config = dict(
    qk_norm=False,
    attn_scale=0.177,
    tie_embeddings=False,
    lr=0.00117,
    final_lr_fraction=0.02,
)
MLP neurons of a small language model. Each row is named by its layer, matrix (down: output weights) and neuron, and shows model dimensions 16-111. Each number is 500 + 25 x the weight over its row's rms, rounded and kept within 0 to 999. Numbers have three digits each.
A block is one neuron, or neurons of one layer that tend to fire together. After each block is what it responds to, as a language model described it from the Wikipedia text at the highest values.

L8.down350:499495491533525507492530457492523471508468499532513512483498502489505512505481475496522524488476484476481490523495455472488513504502516475500464503525454514488497497485495449521508487515487509514503529462514508494499511497475523459540467503473500485479495501483532500509487479537516516505
Description: Sentence-opening subject pronoun

L2.down142:502512460516493509498510543492500534504447497468526470456488512469529482470482552497496467468538525505463492545538577525496512496489517513485509522549527534517509503531468523495533482475498523482525501464510485511491537531522497523507464517488506469481513512537483506499512565527499503523
L2.down405:510481492547489495493470488486501512508474461517523490508500526460462503510446506505478514530498538451523506532508519498506516499508554498471464466457525478498545491511493485481539473483498468479485518443517475502469487526481480517505507558480516516519485480516475566499518476513509517454
L2.down698:491494505469463505497508533519487475513505461498441465495510446504536523472489498499534482491516468510506496499528529510511469504494533497518502527487498501508485491516525481512474525484499536478510507521523552467484524506457506477515498539501483509487473556503535512520524531469494462483
L2.down776:452503553479461528539484449466517540522488530464509503470517493487466530500534487486487517512518522513544525546470531496510541495500498494545448537486492492495520479481460499512529543491494483528539512455474481434483521494550494518468479497529481488491486481463522515473505478470540501475
Description: Time-period and category nouns

L2.down228:492523515506540499496530501481494529453492500492481474479551510507500470476516551494535494479550539502493506485496497492497523487505495498468399524498496523522538519488487534524504511497524502506552498553517479468512536494476501483534497494493475518537487446513525485516510508475489476519
L2.down378:519508512520446497509502460500473501514524493463490535473520510485493491476515509520509474490486457507485484505506498515539507491570511458507405507522434468508472483522482503470483527496479509516484476453491530479481473468485476498481479462456460507477512520503528488534493546460484509518
L2.down707:495492515476531535522554494530497511542468478539499473483526507526447476487521479489504507483492469478465486491543467490471487514519477495480479499547478544458490556479496514508504457476498491532540516511491506525523531487482508513526494480470475530506505492513520462520547585544453487521
L2.down859:519523506473524496484510486532468502460524480458524433482507490513492464495540522487525500472515504510463523486495495510455512490480467493455437517502497502515485489492488493506490511470498513521538530506507519537497507453487487485519509452514503541506528493500485459498542500466510489509
Description: Word-final suffix pieces

L9.down303:505510515508559424520488499527490516544479518500519496469532475521537545525508517498437512512478495523494520503510434495486528499483514529511546532512558482503494469479491489520444508517498501489471464509464553476521524501543486528514479499483501495507519488493502502492565499491498496478
L9.down329:491510502464492547514510457507506503503473453527522541527519519498463500485493462524462503470478464501512454496537477493504506523510514484517488511482508496505501476496526484502536477525510521520503523485533506503483529489450510504512535473511550512480493574469527494460493514464533502536
L9.down372:466473503528502484501478519465479491503502509481503486542474539530468508498484481526492501494441523526550482488466524495489517486496528512491501499442486489494505479456489493511488442543484468507469518505508521483512514532533529456472511528478517467495504545563512544554509471480558447492
L9.down386:477519554516506521524478517517452514489474487500530501508509488478518456503532468493507502495511455477510498492547526483460512472514469464493520475502513530514451519547489458505513495499558458482506498500469502500484474545556517498468525531483522519486452563458529478497523476517509488462
L9.down439:468498500535485491490519497556484478478520485487488495490456533502498552519469510504485512495533484487482530464476507498496513507514542496511534517509520471499452526505538493496505548481480494501541461477486492453529438448481508480478550512547495504497527486538536525487520520493499523501
L9.down466:497513520504525490515510459531542492483497483534493475494528542558514520489532501550547511510426454533522519521484468504529488529505510494493486486442510495504500498513497445507559513518489472515465558488535526510487507494536479481496522507472511498488492517502483502479482501457515507500
L9.down486:504504498502519474457496524510537518466469460481547442532506505523477517499466519460506454519499504471511489529496511472551489494503513490483506526454495477497452519484474506539479527457480465522532492521487521514516500495567522517499490521457500490451489472501510470546515458536495488480
L9.down672:491528531476476498468529479476522505479460455470542494514489513513522474498495522483472484490478540456511491504475460507524535521524550522460499486471483536527518510469477539526515510434495477498531472495470524522500541503515463488492472518539482514501552526499462491512541506465474523463
L9.down705:516526473444499508519485474450515514501497490522541522508540496517525456457495467481497520568500477506493533540493509495540486498483541481521494501497523504486481498513542536475503505516458480501525473483548467490519467472493508488502488505498513509525517494500500542509494516484467514510
L9.down716:500450522512484496508497493499497502510515469495514522496483526490511424482519530498471488497528495535481549539480469518533484481463512496493456469539538505496489489506480511473484478513543529510524472493517487462512473502503483480501522535504520521499475466515516496536507498534481448530
L9.down751:506516494499548522505507513513515488498515465479512494498494486510535510527482498502507474511490508506476446522495524520525498499510502557519557506475472484476511527467501475528484502470479504554497489521522527516466500492520469531507522527529470458502461467530530497472475498503500532445
L9.down797:500519504461486515526463507557470484465499467476506494535500490532537474533518484485543500493454473506508517500515494532534551508513523499496540507504509499491477517517495535515475468479505526500447514507511524509474507534522498465466517504536516534519501531536506521459502443486543535474
L9.down799:498505507468511510506524507518470522498440496513476534481504540517563512521514522478460490505512501495506487481504452520502458515484530509505471472526507509492492494536473549490486473520497575477531492494481514498472476513464503476488503495493487526492512495509505466406539504507546515507
L9.down954:480547460488545518469501520480498495459492463529501519530472509485515502472479536478510486556512538498496501534492555510501477482514552510558570499492472492504494517505501509503501530516502461515483501537529512527530496501472502514513546457488481488499476497562534505511478517485483521510
L9.down997:432546500548502488476499496502528476487464493525543538499513511493493540550515482493534539480492476501493489496494497527510479509527522518493492490487498504508481546444515490526504513510482506503521498475493489474529524476493535465517482486488462477514521497514464455514513516500454520518
L9.down998:528469504497445544510462476540468527476506484503521462486475519495497511478435468519524506495502498492534537490485544481485509507520513462480509503493504486488465479500523470511507520476543495508478485479523499524493490502509465477494503564500504537475513500507537560503468493489530490498
Description: First-name endings

L8.down303:484493488541507514470525577508502468415545480511498490485500468518493499528476471481541474490483512507515479518482503502487492525490506544481453465484492488480519541533469497512450468519509540535510504542522517521482545550519523484498543504499497481522472524542526443498473494525512540469
Description: Noun-modifier word endings

L8.down160:468468533500508504507468454494474542549443526539483521519497500471522515443519461485463514531547493521507523544512473504479490436496500525485499503499529505559494499483513525491536482493519524503483514494507498465534481458455528533507487512470471501495543519505493508490482476467514493488
Description: Clause and sentence boundaries

L8.down38:494522520477488503447495526506532455513533470512476490533490502499444572531531494507505469527504529509473500473519462521452489513508484487492533503487530474521535480502476487529484484466509496491481498453483490448462501485515533513462495494484527514512557536526483532520511482529456498520
Description: Word-completing final pieces

L9.down30:469471508487452472477463536463532480479532517503478537521529481514502473473499551512500497508503454535449474470520531491495487507502499487496511494485519493518507449499504485477511485526492486521479504522544505532522529511517522501493479526515512480489464503495495486461488466502517518538
L9.down118:505491494498483533477497563493491530509495502540461478524516493457497490513499481473486500503487550525496488516503491517510506484529489522520503444480509520486482541489475487535500491512487549521457477497541521490478497502458492495492475530470529465486463510490482539477538505501516505521
L9.down165:450538529519499547526499480515474518546500523473523494471507509520496539455489494479504505511531469491513529526536511500472449505529481503537506508493523538508470479490482483464512535508491543508501469471518496440543493465517469480496517554455473468485513496507515490485536456475494516520
L9.down263:525546516528502530530522471471478509528479517515504464517479466485500541470469497506459540531448501522519465527489505532468511468535485474512545443537493472500488509501472495533511515488517502468516507501452510514477508509492491481520522502481490524515505497527500508506476509488505518476
L9.down326:505490487504535526471505498522512485474512513501465482509511497485511525506513502497478500490466566566500509486421516542515486489494510503574442543489538500477493508496481507540479451475492557496492490468506495490542462513509495515498513511500513516472471520524468501465489527526497503474
L9.down388:547529486477535490539494554497529503513538534488432481482517498524486467495484475493536491514470494564490492466441499527486484436520490465480474488488521500458513470470530528492486475509525474484471557505499530538512497516486504496515431520472469518525503464526520488468497496469465551496
L9.down670:553467496526497489508517474531503490478488549473500473505524543489503503511521500490467518498483511460537481516497521495493539497471518510497547497453443500509519500511509494497504493500507488485459476507462494478509484472509503528471469476469524547539526538513530491525507510483490503507
L9.down687:465542493507485527487485502483502495489478518509487504501473481498563518510522495496483488485459517555508539555545484527495524500570475498502513501460500493494496469503500464553453476461502507504467498508480527528509537531497473528500516481469447507491532465506534488489474491454484458457
L9.down690:488518505498505524521494487470534539480543465481490524528518520494459526475505479492465516489521503518468516508513512518535499505527498471463514508456449482519476519468538486479520515506547522488454498469498511420509474452468467503472497442555511527498504494504520487464533462507534458512
L9.down770:466535471469492517526488516473504511505548535499508507515492509493572476489474449490503470474489532490518511512456475556516458500493479498480463476520496500460491478457487493523473505468516485498496458538503531503540534493507444532509474487482479477513513509499506433459507537458496551509
L9.down782:481509528474497501462489504491470514492514528520505529515497516487518480512528530486526486538501515518505532499456521503503481494504507507502527476509502501520442521488529488499487496504524499524503513526553495482483496470524484506496484486518532467546476435510507501500496534475473482534
L9.down830:548535513508479482497520444485508489460466541529536528488478497484482483462538548525493543487509465498493480507525515500495482525530487475518496508549510467505505468480500523509476498461541500459469531510523495452458474499526485489505444496489459531500553516509508501519465513459465513499
L9.down995:508482504488532483498483523502597503538490530511456449464458508509467484540524501520505454488519532485517510469515487499525526490518510497535481506497498480465530521493521538504529504492490486513499508467551512538545479539458499503548505531515504519485493485511473494464499472515492473463
L9.down1003:480505475539521478488515523444521481502530508478477458489510489502499489522480481508503488512520455541498472569455499528502516485520493516523489494507523513509476525550507463471517483513499541505526499517479533497517548492507446504523536436487531501493466535493477470488476521514473490501
L9.down1020:503458530535505484451498493506493504533505513488525531439504467495489489488521510492508484483513514472497491475548525417514488478485513504541530526478477530460484535540504494491518486518493477498520507496525503528521492469492490486525482491485501539508492525508493528441511518517488495536
L9.down1021:496479482496554478535486475495478481466493477464524513529474513457512515509543433474472546494502497536538526470522518506493565527490520532483482523481509516476509541494468479470438507531495522498459455505480480479521497487506518498503511459511476478523506549482541536522478514486498522493
Description: Noun-phrase modifier slot

L2.down575:510526579509523471502511473507462522503520497462495485484538503514481477497545498523534541505530481461528457490530470495507525505513479468509455513484509523481488501472510503493486520495503489517498476463488512528468452478503482479484506483510533500482513457454496456490503513522545512471
L2.down811:488537502527462494491490450536464494529474537465524500488544503506499474507542479547526522490492488467479500490520438475494448454536517498530408542502470494493512460504509539522513479514478520499484464484519509495463472495489459515474495513489538479501542494467518462494497545504505513548
L2.down870:510467481505468502504508487494461513509538456447502514445504509489476505455513503537510493472490492506517489481510436480464510507548514496495513479541482501483472465491495459484517528511479487527520497517522465519499481470484522502495504495494498526482495463509518484506495505535482481515
L2.down988:488479516487443504532533483507486512487551435446485512476532512502471505477465511503497520520482507501517496485494438528512483525499527488510542474509499507492447498517499462509515506524541475485518520494539555493487486495464493477469505484495531534481467463494519502517499519531518503506
Description: Word-final suffix pieces

L2.down19:490490497494503514503467509507475479493511539505500484491495495495485512503511495512521490475536534537508494491467477496554490491469474541495396491460440478519530472509489471512500521540528502458508502536473524495479538523477520480556491496522479506478497521496506501483510494501473468499
L2.down166:529488529479486519507522526543483501497556476492509499503526537506492489504490467495461505472502493469472524474499473500447474508505491468481383514488490516486481494497487482534510496487529485516505515517533499527513511469455503515534500520472508515502503531533502466553535528507493500520
L2.down360:495481533519492526531520488496477517483526489510499499530503526504453512519497435473489539504482499500499516464496455487442482519518490502484433567509511523438477538514486489507491499466521499527512509516521482538522512523481468507513523515471476473495526486535497505554512547476497506521
L2.down437:490537518496523511482518551501468493505536477477506490542503515525499445458498521484508509458499471497472524479519494528444444509505484476470414496518509545523476491503497516535504500508483525551517493522534515528519491483476514474522526515564487514533488506509510483515516520478473488524
Description: Word-final suffix fragments

L9.down105:492482507518516498481512524468477534488510541540491489466515499506490520489521511479521465507509520484502500507469494465492480485496515468504490484465531473507473525510531515500495477545505516473529519529517448548498469504497531487513495521484503430514570444497480492505530504529510528504
L9.down116:515500510477489471510468502513532465496447513485518528532481486495490534500524512510530513485524509534477486490449456486522525513531492498458518499506492494481528483485505497487536493478520515506481477452469469534512473492530473470504471455509495509481490478508528510474473502481516488542
L9.down128:494534512475501535494484512514508503503505453490524484501506535518517480510530496469445517508468493500487475467506499475537561491466485512511476507543504477544490488533506473492490467502487487510545508507517505520479519535477492518515532490506512514479537501541481488435514547516532531495
L9.down185:522522506476552465494529487545487522544467536494503490588474496521520483528494488503509511525522507518546485501500460525497511475528515485520507498482518503530454472453519473512486498489452495497479479478464512480482486471512520511497468466513505493489521503517454552486515512463528518501
L9.down246:489498495483526482508527479501441495493464520477526477495498501490482510494478485497436542492448465476448545507503502489546523489485471503463495471497495501475532471505516538479461506509510527471476478455480471510497517508493539455510501535469487504451499518478471517524507464495468498486
L9.down310:508514519446524504498467530477495536492500528515523478491515514466478530462495470496492480527481529494503547493525494467518507469525478497474527520460479535474507473475546527479490492489486496499499501481517472505496519495509503513524521463484507492540512537473524512482483473508495506519
L9.down327:491500487487485512504487509524579474517509478525498477468469504481473486474497509521482490506513533548503513553519457485491461507496488494488512508489486501503489490486492504455501456484523491474480537481530492531505488473514508503496500490518515464492522508490538517488484477514498525465
L9.down335:558518492485525482483486489485456549486513524472522499502490444466504463504526483474514509504525498539484502475527470500488505483497500517488433495501507476508521461498499512511492515501486506521476522478472510473486521527530509538499503493486499503517472508499490526511518516502501447481
L9.down349:498540509502516506475531491476506443486517512492496509512507556470479534444494502544490538493501451490490530451530523495462514490501433510522495500495494492461501498513476515473474515511520483510504503504495459470539480494497494496518494527478493471540532459472479476469476552461482490519
L9.down368:510510520494504476482502535472492496502491523486526511493500513513504477475537516487519492543484509483536512540461512540474475517525471480502506489478541469516498486448502516537504486518496486469502469510495433490539476474493434486486515490534497499499508500488501490478509505468475526497
L9.down474:506463496489549496515476510497479514499481525477489487512513530500509526460472496530512536515529483486529467496472497504504497517518527481464491539468506458542486534527559442482505498509470466495456492466540536470505487459486492504478465513486506490519492492506468541466459522485533507520
L9.down666:483518501511507480491448494495524514461467531468474510513490466526424524507500530552530478531461505487478504494483498491535458523464482476518481484542510510515564470482508490513489542500478488494510462504458448474516517524532518527519520558510516550488461528501475488499488493505480447515
L9.down700:490516483491542511459502554493480510535496505493513517507486482504529508472469495517533525493514499518526491479502452486501536488479538453503495471504457480554475484499508509519508468508512487486491511481504470473448515518522463533493463526474497467520454482475504506488530514492490496536
L9.down704:575498501484515520475548522493495479513488519493510506507514492513463521477503524521464511497501529532530471530487479490517512502464552473513500546569496505475522501487492487500485504472467489515478484497438515469523475504522481520561482534509469515471531515513474499506531474504485485496
L9.down714:509486478529491464507521515469510480468484526510494500522510520498493508497467526499492485484514557496543506462527524519504510482487481492474503517460520459505528500511446544481508498460507455531508489473497522497463458462512510516489528525529494493473515473544495483534502499491516515465
L9.down773:518520507526510471497475505470462548473512528492477521486485477520515543455498476483503495500487487481480459530491481490493459479516504474501509552459462485535476547479500500499477498530451466482481509513511538502516525481479519497500483506475533487489475477549523498480500527482534520507
Description: Sentence-subject pronouns before verbs

L9.down20:507542484492466473483486489443530492482479490480455511517507489510522489481478508541496484496503500472518468504472466510508514463484492508509450497527446480469532515487482485493520511483527504498493507488462511484493509501480551521508512474483500526493548501484496489513492495468472564524
L9.down129:503518470524517478518507514510515528490463503495531467496475486532488469534511475471507489512470544521496500502500485460523459499461540485494481482495465509485505480486510505544491512483472487450525485441505490478491552476535527505496529486514521515498473508538511507512475530486521464465
L9.down130:500531507513495431522496511509515502489522481508555525514498468478479471473503520484555519496540523522514507488505498482541464497495570499525450495519507501496494509473499544467451489494474506481491492535471498521487513493522517482510494450494530461473518510452531500493467497515527476510
L9.down154:519514485508483502495516481536529505520531536481476523497510503509485541505498493513488487487475541516510504495497480482528491559483521490524479482506461507483504514511498495500489491513529488537508493474505496503521488573450498492502466547489513502496507499499511525470452469492490515521
L9.down336:488523495510510483487490536486522511489513522549542504446511524516533517531513504492494471508506468506500530499483532529519431537475498492526484506476489496520490492499518546472516437549527495504475474460501430552474458497504508464478487491494496465507476463523498481476447491522495524519
L9.down339:510506533524517519502487486528517485550504523496495492518486487475536517533495534507455519501493498493503533464557474528495482484488507483503461520524534522486485473510558495498468477518509496484515515468491595461472485517532486510479448523519512512516506464521543509473479501535516479472
L9.down343:484536496567506511520478429489542511481535508490484476491473470520503499520510501491509500526516485511485513474545558507472469487462550489483419486466481511481506462496553504508522518511517481506528480522517537535435478549497462485503525514504500506494508480499477497502529536458510499498
L9.down378:455456476461459523496509515497504492517498520533478490515516498520494508554489510539480486508495483472473553532529493497486494511502510465546495475521511467493493495545490531463502516542522459541496510461499482465531463535490483507534533533495452424496508518495499559497488531482519480466
L9.down536:545502529503537514530482488483467499527507521533468540503493457474522490534523486513470515491508474503457535520476515489504466490519509513504513528541553461461556509548493489502505490472535477547489535479474496461489514527513480514494488530475538492510470517557457484490462495498538499520
L9.down718:497490514484517542474459531501511485484532518525520512500510468495488488478473482493479472505478502471495481526497487508495481502516482499517588473495524496534507530470505486467527512501505477479532520512509483541522497524478524519481493529491538513499524500478432493519516488527467504441
L9.down749:512472452495452463496506535479522459513481545435478490491524475485520509486516508515493499506532514478509487537489491501525508481478452506522446503501515498491476464503462533495493524535522528507490456472513486488507521500495515504541513527454487537488494479557467478486476528470478475515
L9.down785:500531480497486530483516481495463515473490493550459484499513505505501459549463471467504466501510498520481464504520482518484509504492534508501492501495517491458530495483509511482515558506525493505497511475512472514503497482532511511493524490478543489521479529484459515521471532498442514523
L9.down790:503479497498472572485498483467512491488505507471446508506497509466516457571496485513528499494522487506543452520525474541493491528521544526490499497468514544511452515478450469519527485537495490500506516506474526512475494470453479513497480476518536507485491451489488484485522494519517514492
L9.down800:502495558527557499519473545509537546505494473449510498511499546479487480497550491497508482482541543495510534510491512507501478485495514516527524480500510494533501505492534489506503487495500501501475491452551486488494463517487480462454478459503540474528468481512507501474503479485503493538
L9.down969:541509472492541478514516504546508488525541508485528463483520513478527492498532495512529541523517502511516544472465502506461508500554503516533500498488479484480499492501502505499476479536504501496494488482516516485490453469536482489494534481461508452569486494466509507502471509495509507558
L9.down987:541508523462499492536521481520540479505494536533521509512490526549524485466466476502468539526523458481501496488465471493519495462539499530496538506538445462481496491494512482482511520504501504501502501512477487504481495523507513485489473506491549507499492472574516479497481556496506501487
Description: Tokens inside structured data

L9.down74:499513511518540507501490522511520521471495504490547469513505534494507501463486550506499520492483456474513474489505560513499474518521507510551512535487487509516473538497513479463496515522515449519509487521490502540513470528483457479504469510482533468522516490482519480535484526504472484493
L9.down99:506574489479498566482512493452532497521530503530573495489514493513528512477515514535500529527491478501456470510466497499453480443487531515507488519514473520490493482473510488475481496463500482501498493533497490465496505489519513510470492472484514500510539508486484477524496505499462524476
L9.down204:511525447471495533519492490500492548527495481481501507480519478494504478489506481481489523480493518459484542490499497511511501469504474487439508495457484491502501476499489462502490516484521490502545474489512454526588494497528505540476519502547517542523499471536512537522504491471547527476
L9.down222:508520508465537527473517478480498503548516471497506505531489476463513504539456491497503524465512510513492535514516445511502489467525533503490462500536465488467520493474543504496530480514495497506518484495512497508552533520485515522474460504467479450525558501525508485512523467493550511509
L9.down227:485510519456511505467490490501469496504553494504545457496491491475476502510477501515542446511476531495478511511526481495492466484509493475460457521507467497473499497503495490495502482461486476505534496526478478520434498490513508469505516500505511559502472519491509532553520494505484537502
L9.down262:489483473471515505482497508495516519513477482519570497500474538507492515473497525503510518466483502495497482506484495459463491448485513499476445528485507468527522486538501533514478453532546492501552470527499518545479492489495529500487468495502502515494505523509462490525507505519488495487
L9.down286:454503489495503502492541528478476479513487504475524503560483550523493513507494466525469454495480544518505529506524482480497532500503479497496552510492495516491507504467540560505494493476490485486519486447503465473470506507523540494503521522481494476472537514495527498507536516525519516486
L9.down340:483577484480495542506470491530476475473461481453485471490509503499496511476528485491487498481530514468508500506507485502521536510478471488509487473485493514493491525477489438506496485527508479466513491453519461468480498533502486502499469484548552503524493514526500471504506540542464514508
L9.down432:485501468492458490502478504491495499528540528489495525499465487474494478527488488545515470485561499533473501511515481451503520477512456523513500540490472536490500478510531508525544525491488507488474495511507510495524521526442522500491522515532515508519511484506474491490484473543502503519
L9.down657:511472510516509515474535527446499478492433529519548550541516507505468525524498468468486495460497489476494497501502491484555479521482484494487443556487497484441428509513496501473472526475494534470523499501492512501543474521497502516545488501512491512506539544470514551493487504526512491503
L9.down669:503464533510557491503486487483487472434480468488518466474520504511506457505497506488484515516494482521483494517511517468504483494491491531507487465487507557424518499530439496503476458511505506453510474514504484510466501528504499524497519482483502523519532511501515505495463476528494519490
L9.down693:486533495567503505442499492525529468519492454522515527514454482477512514484551513471504483475531541469519523498470474498501488484471485540476450529519538504507535515527510490494504522551548472487518515513482488511522542508491477473483463499534517504499501521445493500525530481500484469530
L9.down824:497502535521492473514487514517530518502491469498479528477520544469520524497542471503553484496454499530523551494514468496516490494509489541484497514443498471486505515480543462468489486519500495501500459513558482453450499510516482516526519487506537471464484523516498492535491458488514525477
L9.down853:541475515475459513509454487527489552478518543477524519508481493552481496493497495466456486513498508446508488503519467491502561491479492508487482527492509520519499512550516498500519481508497526524551505480459496502499511488500465504519425509520486478469501475505508494494504498510546508494
L9.down931:517485481565525503535475517530473500564520476500504508503529488513519536477508490511514499494515488474498541518543472460518467458502464476496470519505478532480509488511549473466522515506469494520459484491489455476537549516479544510487516497518503469520461489513490525497512456511496522524
L9.down959:492507473516477486502471473517502501527483519492472484516507507549524495518520433524509459523505456512503544506474489500525471479505477492465498471518497472507479495511451505496456471532553494493492464524515513480499493498509524511471467491497514512508494518495478467508484507456441516480
Description: Proper-name final pieces

L8.down980:509531506461450524482528525489504520498513499468512491526507557505489470514481542488495486470544521504449490500477457496437508533515482512495433532518533523497484507481481497523486483493477511497510514495523507533505519500519494469450484503518542493514487493511483490499497494482517526483
Description: Digits inside table numbers

L8.down644:470479474523521502499508479485490463503505483509492504458538469503472479486514491483499497449472521511526499518507508518490500489541506516461405486492496504533494498526517489468512499498461488476467500506511499532499514517465500477453496505466450479517483481501511492513526483534464526449
Description: Post-subject auxiliaries, pronoun subjects

L2.down36:485507519493495490493525486466518472494496490503521503524469491504504486487493503457548525515494470468490455472456494515522519512499509487498533509491520482508492492506477504512479521479458521489461512418495481514511476515530512510485506468494485480491505539482477504461540487522519475481
L2.down202:490498488483460478503503478479484492495522442481500513491476464516472509493492531501538508483502476476515487484460515501499531511479474489501491505476514465479497463499479473509478529476478539524495494401521508509477489503499517495484500491509511489482491536497486501530547505480556523484
L2.down387:494485523526467500511509500511476519481501477513484504475498520500483517496499491538497516482546490474504516526502515501532430520495482496491344491533494489480466513531471470478520510482515468499523495501501485519512511512502512512509507532476505540537468456503501497535508492514504490488
L2.down413:477511495463466478504507480526490494500480463507477485504498459509498462501507476500546535476481460476502483468490480480525450462483480444502472477494565458503483474533499518506493486509480503514480532491486502535484508527451474480525508495484500496491524526514521515489521487529497514518
Description: Table header separators